Weights of a small GPT-style language model, trained from scratch on English Wikipedia.
Size: 9 layers, MLP 2560 ReLU, 73.5M parameters.
Architecture: LayerNorm before each block, biases, tied embeddings.
Training: a variant of Muon for these matrices, 1690M tokens, 12894 steps.
MLP neurons of a small language model. Each row is named by its layer, matrix (down: output weights) and neuron, and shows model dimensions 426-639. Each number is 500 + 40 x the weight over its row's rms, rounded and kept within 0 to 999. Numbers have three digits each.
A block is one neuron, or neurons of one layer that tend to fire together. After each block is what it responds to, as a language model described it from the Wikipedia text at the highest values.

L2.down34:466500531506537540524531498403490508503531439525552540575486472528502475467469619464497544518520449484500497548474536489513469513496505493459461431447443499486498468508532468503475561550463454484540464450492441395521520552465546441436575505482555520486475472502462502533485456449531529460514485531538444439539505525553421542522493452459486477489455464528516486517437545535545543521454547508523473482453513519432595558468500530523495521499520462492577528502482503527519488489511512525469494561448512536506460381424497563515457505476558496490424543505514457537459476425510486480498507519506549485441557550576496446543469509487518481473502505432
L2.down289:458480470488505517515468438602493486486399442541536508540544429561514481531492537480490471621526482459537464520522605516520565462560543507442466489534472491462547544481480480539527621492498561487534531539533504564566525517467523477515516499574481408494496571487496425500522447507482547453474524509494487534494575499409525532475475473430473513491501485590532502426519495548408527595535462493466462518524477474444504494536511442481500450547505448510519508529483474459492441544547513544472480474549460503517556501517520461475485523483561425509478506440487507478467471506480484522565564497501472535537566455534451480444441491495439443504455491507
L2.down318:476462479450601478542526521455471515498476540530520517521536459501483502471539566471551482524433459485540486523465544557514471470546523584542423415522549406528489508494512468502519483509410503550572573446525463457539516504511481484524428494566453519524484516480493491526507451571531563434518551458533464523460547548517516521463545603493524552499473548514438491545436495505438529516487588484481507453451568548480527553506533493495424505590557537584501474512495474462493541478484441468476509466491464520527522533528540458521474580520521472521586549486456463511528534515456496470444444428516578420507406443528564472510477516500482492517537492482
L2.down342:505487482500444501514527528457536506518531489529578510520451515528522389465505496526489552542529469551547444493462467446488575546485441471478492486554476495490502455489524430510445514507544450494463549507480512447469481505633528577489542525511431470522573471439512548573426475457415454575385454472467471468501454501495512430406570504508449479492489489473535564561493544467509558510483482463547464519496483517496479491595542552452594536542412472537530486540440506480538536491473486556549543527525500525481472477470561520478528470466485529524540499514486510516435516516500480483485479446513535564454501517516508462526467457482535551550516463434
L2.down1694:526509501474484525514480509504453502570419519451506547472488504491456483555443445564530519493560516600405531450486496535509485494573433575487513475517465450463490476483421575595518460523556522510599468464482538525458510490493543446498481466476450594438472480522512533483503559541481505476497537520518543540480577486523593450556465510510429478485598502447576501543454442518426530513452531515456536487489531544541457524425530521491504467505499496491481495500483463451461528435530497487473514522492520450574505536533518507486534511524473529484496529509548531506449535484524509496438472495557510534506473497483453568564535538465520534455511475546
L2.down1961:463611427513523476494583508486474546551462572521511426544549561512604467513508437500486485435437511514464481456475512492450494514538469493487507511487424534493411556484511541484500579531469524481460438467477486563449510507464470554549488481480504482480443408535458558542524538528499424551448529552500435525473460585516475484487432472546439512399509596444535422476484468444521490473541542442545503438515470497535442434507530547561505512523482461506438507572515542433515486513472535504466512491533530574478498467484540535555566524536510553561449458522513496447391548510491471557519479533441516512517453447494419538485494546553576494471570525484
L2.down2190:554463570547505469497451436548456467526516503490473580476521536549414546427483458571504528479607445543502513495577442501508459523529483533480468531474463547494563538608507488465515478528585527536601536510514452493473583545500509470533475435492513544506460456535567577474479492546548494479555499477516510556548537464491463537423478520533555505506458470484478540518556510490475487470498540544487532538489461517512520547447483494520441500484561542509530505515536472510476493488524558482535463540452534595521494475494502492491526476495486499531535467499452535466513461498527545503476459465441443531484406503466513491599454509470486470474443576530
L2.down2219:479524536471473491525489543494552514472524580486500488529491537537471505470530432466476495446504497514488491546472479480584562534456498438468476492532532444475477487560472444495530456514464524485497531447454479454482539437489485490460530453402571589569528482588455546424497502466503455480508523473505434547531519506472489559549529533482465488545569511497534557423506511525435508491511542538482463493467484509456546451475505526446487536445577457586464527537566519473594530479574563512484465460457536490529479416488480480458455426521481510519539515551491513480393458583530461431555564523478514504515478558508499445442506490484518455561452475521
Word continuation after single letter

L5.down1958:487483585546475480458551544460490477550496527485499511538487462495471525472448483532506457487431463491494346502486547559508472486480514450506473653452526471483524464498472497533438551527551530469461560438493590523477502476556490517561454490438551525501486479503498470464541384481502505513531525555534490427484530555475461490584454522478462492468502473451496473501501462418616520525525487495449528561460416483518487512535467536508515487512488499513527499457537495505461488564542523524489439508511498497426486502459504551528461489486536476535545478460533543500495497601471488546527488536485448493488540482514472497399574491476486468428456518543
L5.down2034:496504515483485544512491439490445481495460522438487566445528523480513491515540527520515481519608443478430537555491456524480473503496398526521489621461503477522422459429445479456519470444511482424572514508467478481518495537546480451440537500521509500458533457485507552509482517493494497458511459565496536489482445515503447563536487562550536419460543458496495535564516542540486444547627500495468491538438433490488516518512472489526432465536534562513427510546551449446484537509559484485489438500484505482481603462568474497442462538520502522543428448563479450473441493555521420507510543520532491407510470485550540445508459531536503510492521433518
Capital-letter abbreviation starts

L4.down78:462517440485423510539518456474532437487527547509480503473532525445500535571517451422507501504470488527467538522565508498505527512454531570453502495455488478526521510491527486472561494451515483474475516535515505504543441464466523416514474472518507539513446477477540467542595567461603589515481558491567494524469494582474489484497487520502511472394480565481565524509518538512505506510506560503440522498483516455471522512474499508657491496566516452536565519521392485447415516512438501464556511453533538544511516494525543450516421523517483537522547546577542467465465544511452526515445489464476513504505477498531475457476488508535544533564530457497
L4.down880:521485519515453490521471473547439454476499540437480475491496560546492547469572524471418484529494469543507468483524457469477465501501503464523610521484491519502480476546542491362444447457431503548513517496583547458556414534585449510469493513532523499584576542503504514535501543562488488434446545409513564550444511585517553496505437472432507549446539528547522554459430563506497467504444541529489521509493477476561465495495454469429444522458501485502483470444501609414459438509515456518483490496450464519536547552505506493535441539492407493581499516444517586509491514476512542509482498556513456464510539481492479535508529451553442538529526487490
L4.down1426:541470538527473475529561514452508477483503558442564489536489496515526525481464497434436496565547547548503547511485485553511487544491452495494557539507436560470500418493567410478470511429537604547461538534455512493546441494328530422496513481501514543454528545474458449532469428442436501413533484551504482561466534471534487506471548505486543462466522436481555500475513518523511526504502479489453513514487494506540490536531457423529445534507513525537487463525531558449466496539447542519490427522511543486450526574513506558502460486459418520498513428578426483470467526536476557470466470496525508439573541517424442523494510480507469572515555517512
L4.down2294:480459526442447506537469505469505529556533476551489543487496556427515519517544460569558427392533530533483559457466481513486558461494498465501558548531500508458513463497510500409538535485492533446462489459489502501438492460522484493507577567571475553485401505485551482527494471524524475449427494500443497463493565518556452387441513436498518542497542509417501461541552461446481512442477529495491420429455576515496454485518551536497521457460437526557410448501492514481529538582487524563530440434518546510445482524520469539434521454586508475493550438477517507461555577466435547463526496450550525477449497478546451523500571444513497493445489485444
Heading and title closers

L2.down44:453558465382475490467514458572529461506470461514544558543457519430549571503474540573528538506505514481454535524499511530458413423524451469467502413529505474439509444508413499536489511489463547537521512501557473494536547650533478488525535471423462516524514532533517443528504477517575504499557537496521491485579502551539502532411539495486432473477551517572542500478544449482487515514450537528489553454528537502505489483515456437508429526440537501505530460458484521522554477549511464542448472520463454531540501604445500477469463519490539455517508464489469577482448545502485510566587519571502412521465499519538487526503545489506530421527557504472
L2.down274:518420467528486500478499571536479538497501465537555429472496548518465514478503484496516555444467500433536519495543461505472545441483523501469509502450438548489456499471530524483503364476477529453452480519509521522504515471535463521528541536527525490512480498465515583483523509470506500497519467509590441439438482493476543509524442526559613493518539497507434508510524505531497495447474523495451485503576485485555535506479415490493477526514549448597466562553504557567469501498511473514465429447451493599531512499550528550492519530522490566534537515458535539439539476529418532436501462563405488538523491446475440478476491491463419467479514516510
L2.down1032:477453505493424476463504491521495456550576435491542528504497498481482480555512508482468525543522437435514514458545482442558560464457472443508421480567434447445468491477521562533402522522487496423510494491483415457503530543477465445521518534533518457573437422519490445559498502498556521555437445478442502450536499484458611507558457450505547517474481508493537444480545461463539466514461483479499504433475515454514471491522490500524442544488584414496466514520538489508471475535492552499509434462416499489456512508419495492519487513535500416552537546502500495519489489568401535498497560532479473510514474535545482478451480582536490453527518514519
L2.down1309:542440454468447493536519500491518542467502493443533507463575533473461535510460443527515518581489466436450523485538604516494509484543468525552459577486544489502459462544531556523478511538532514506476428474521480492509478513473428545546564542425462549477541488457523463569549504478456490438473465492573546535494488499510508531488482487544435518485459502456512549523530491460533540532479550555523524559453460462458520436520430459458476488559452450522467493496498556544551490527535497568516485483439522512460511523518486537534487576526530561524472503489467432471524496541540473473544526489492450522468549479567435527469484495540491534562543495519
L2.down1691:492482494515514487482519481549491450472501551439509563571473432522486518522551628453493498474445461470491530472452505490504465421454448489443551468532524502422563408429599475504516502462542574541514503562481520442513492527596501567495497535555553479421535467588479491459537490522547520518496557516507413490527524472491531473502495535598458514519548489481425512444546480612539499538502490521519523428532511506518471493463433505510544487470477475460473432550521509479501449552560526462475478488497516514538506474504573496471461537507488510476528511588510510515531541543473468530507533459546519472462464457522538470522473581477473524481442453533
L2.down1699:526500588541462498529482476491484477393532434492530463569459540527465513423487406468472529507522516555528472499577481403527469482482515497581476469528504555523551497561505525560504549508481490486473453530520457516457478493446476471560449485483494521453524593478500482499472537434481538444490476498479539475506522484478576501490555442525488516532496529517528531515553452540487559530490499488530442530510520533520560509495584376509454438513541495497543498553517544460550506508510439585485569541467431512500544540514425547540557506523577442467516506415459524466531481473538515512422525480472513469525469488468512489559513514449530420551525513488
L2.down2088:441466457522491431515540433556477548575504471507440481470472498483538520421476456541530589467485592457512484502558505512413486475476458564495610523468555444520448576523496507545486498522501521609530492474469483461458431558521520497507481539466501411552500516496510573480434474434432534596505437550541453507543512467476506420529475501460487422445511488528535554454569538484471532538535455451507470543549494459511503436514477511518530466561482471414530515504508543508534537543482505494424418547507535499455484516555597465521472448513548463519521480475484546506482461501522555530567505574527498394528463449399493539506479476495489499507471485530
L2.down2478:538520480492479413501483531446495448530546550505458473500564507547503569472487514569503449517480490483521489552415545576444477518506532499508497537513454465495459468467489516486547461436559462495502495518504539541479503486540532549486526533504461531561541424529529462535504507494431494528531497513489525505451503518500485512576428509492511513470446483544424481484462523516528495526459448560535500476546487556513518488476446481579545495518513550572431564503526455462451485472471513471593386518436439545476525518455501504512543532536507525459446501459529472496423434480523528501497467523409413442421589531500569541499546514519518480533507463613
Word-internal pieces, heading ends

L4.down157:486458540434413521516519492536546520431513487527498467513482470484392555509504574495497513573479527514532451529520481452563508494519475528605442509495575528488527572575560542534572510474453441481443470469464457540479420557583556538532534494529441502567544467493432501436496505543538527516453554570550555510516470453518455507481504582471519544498553452431490523475473422530399473537443519516524462486494478512531407505414506535492492451528523498500503508526547426440511501417551449502559438489480470479473437420481477439495447540493437568431528522471527482498426508533558402481496496547547488481484524525428496458467565501533452487501545422543
L4.down1198:554517529546420487438553503492514459442488591498492482524457433470478531464532464508525561513497489487478546506524522575511562431473409522501408518560480474458514496527535462477489449491485511454436443482510507479549469543542451527433518541516550450509531459536538522497495466519503564505505542460478545550473525522525503452509471524444376517500418448506451551505456537447424565551489474516491501442539483517481447560494514478483574546525496513569537452526513563490504548482509466533531501482438439577526459464493443485537482452471523506483479510470511482505500519546408498451548435541555554515494486526487562496540496417542454524477580503533
L4.down1960:448520555550541520499449488482475486552540553488479480528533502415552508452511513466504454498566505489519584575431446537527524488533456507481478570456589470438510467460458484472479453455503525621540585523472415506490528499505520511496511508404557512487464483565501574490477446444556534475530482542448508558516555528474482461461544431473486531506568484525458548490449452477529501529436511414525509552485606554431504462452504496446427504500458482491446487494449459534451527436561524511620480495511500499465478475570469475492499529585494462438513471509479522525435467454549521521521448446520503571433484448514499526515477554501562553482545441489
L4.down2149:504509539547533483478507525544512484399482578534497517553515479560467450511476527527576507481471459475446457543518452549483516522510568457588490427448502523505398494568440451462545557486455398501514448482479542480479510492482568483555506466496514505522485508455513528482445487541513507528486521468557499448529476496461417522488537481458500488557588467565468507518465503498494525414379497534541533447528519485464496469518461536504476513518514453499506490479576491456458468407433552469527494487447485528492471525500470467489470504515500513499532492525541481468487500517484543438458397529527459497434428468503470568495461428486468465483397440503
Units after numbers

L5.down1066:549504484512453528504520480544482483483487499476501479503476407474427507503528462445476555458415419552531499430499515361456508559492528451497526542532537523583566529512458488466541560480457483530510558472416546490492542522463488458507458493426432461508529465503533470495505393503494504451479461518502464503546474473452476517521490440569522484452517575522425452500482556552450516502506519456418480515525473515548505512531582448496475462510556487531534513506477501477494482541477524480497442457529567473533469495418549461514478514556493508535468480578503554477457565464448479488481467439412408466510480489524513472427497498448587531450471537480
L5.down2146:477528463487461525436581530496449435470420578438470568541480466440520505464441496479477510522537419528522553499505497511451491525508527485488434448507491440441480475576458505551516484484492556503487500564493476479526530517528530516449503465524527453540458507501523495535456499512491504518550444510512477512479469549485493501483543470493522526500462574507480510573479514454577486486433415436513509426513495506515497546486537413528409520517514535509557460546581546509494471566483516579514550488494481506508494525498425425489522462499503588513489465499515518482563553459481546440506543502495514544525504604478516550483583448574550491473506493492
Wiki heading closing markers